Weights of a small GPT-style language model, trained from scratch on English Wikipedia.
Training: a variant of Adam for these matrices, 351M tokens, 10873 steps.
MLP neurons of a small language model. Each row is named by its layer, matrix (down: output weights) and neuron, and shows model dimensions 96-159. Each number is 128 + 24 x the weight over its row's rms, rounded and kept within 0 to 255. A neuron's up and down rows have the sign that makes its largest values positive.
After each neuron's rows, "raises" lists the tokens whose logits its output raises most directly, leaving later layers aside.

L2.down865 [145 104 145 144 126 124 133 149 133 117 141 152 101 128  97 110 124  95 153 157 158 107 131 138 125 137 119  17  86 124 155 130 138  80 144 128 124 119 137 127 135  85 115 123 142 168 124 138 130 129 126 142 118 119  90  98 140 110 138  76 167 109 133 123]
raises: ".", "B", "O", "I", "U"

L2.down307 [177 111 108  57 143 118 112 123 127 157 148  60 155 137 127 170 119 102  96  90 111 141 158  79 148 145 147  95 155 165 133 137 135 100 129 171 110 135 149  93  97 173 136 141 144 103 132  94 156 108 121 152 171 152 114 135 177 140  82  90 107 122  87 128]
raises: "und", "under", "anks", "hip", "rice"

L2.down333 [138 132 155  83 127 138 146 141 141 137  85  89 145 175  99 142 151 139 117 205 152 116 140 158 138 126 158 127 137 127 142 115 137 134 153 108 160 125 166 112  97 136 150 115 104 103 126 122 126 126 114 143 153 122  88 110 113 152 134 116 144 164 120 143]
raises: "ows", "ot", "ov", "aw", "im"

L2.down345 [117 117 147 108 150 129 141  99 135 125  57 114 108  98 137 158 122 107  91 138 173 138 165 118 127  81 131 137 131 124 167 146 102  93 164 119 180 147 135 134  95 139 134 105 107 137 141 104  98 126 110 112 157 140 133 139 130 126 131 131 127 143 167 122]
raises: "and", "ript", "ott", "ience", "out"

L2.down1265 [159 167 141 121 121 103 144 135  68 163  80 169 143 130 107 142 135 122 130  79  88 135 128 104 144 149 115 128 137 138 134 135 141 128 144  90 116 108 101 141 119 133 125 137 150  84  71 151 129 154 126 141 147 110  97 120 129 198 133 132 135 159 154 183]
raises: "time", "ward", "standing", "ground", "view"

L2.down92 [126 142 114 138 161 132 121 142 127 129  94  76 129 119 143 109 169 159 145 163 158 169 133 101 124 142 118 120 155 166 113 160 179 179 111 115 131 119 118 153 144 100 144 130 143 154 109 159 129  86 131 150 149 152 124 142 131  98  94 110  84 108 159 103]
raises: " and", ",", " to", " with", "'s"

L2.down394 [ 70 133 155  96 131 115 142 158 131 184 186 110 116 136 169  75 145 164 112 163 136 140 132 142 178 129 132  62 176 107 138 144 124 110 155 102 124 130 138 141 123 112 168 165 135 170 126 120 125 143 126 134 106 152 149 113 152  92 127  78 176 137 112 128]
raises: "ens", "esc", "aken", "eller", "aker"

L2.down686 [129 143 130 107 158 119 144 100 129 122 126  94 134 119 184 136 101 113 113 186 162 152 161 159 120  99 132 174 108 118 159 145 115 137 156 101 127 115 144 133 144 121 109 125  52 135 131 100 127 120 133 132 150 129 104 140 134 117 139 128 114 147  89 118]
raises: "ft", "ber", "ver", "ñ", "iz"

L2.down74 [119 161 127 156  94 116 110 142  89 130 147 122 112 149 128 135 109 128 139 125 111 122 104 115 102 101 167  82 115 112 146  88 118 164 132 127 143  64 121 107 128 141 182 116  79 128 120 109 132 109 134 149 100 107 143 108 143 138  86  82 113 154 136 115]
raises: "teen", "een", "-year", " centuries", " months"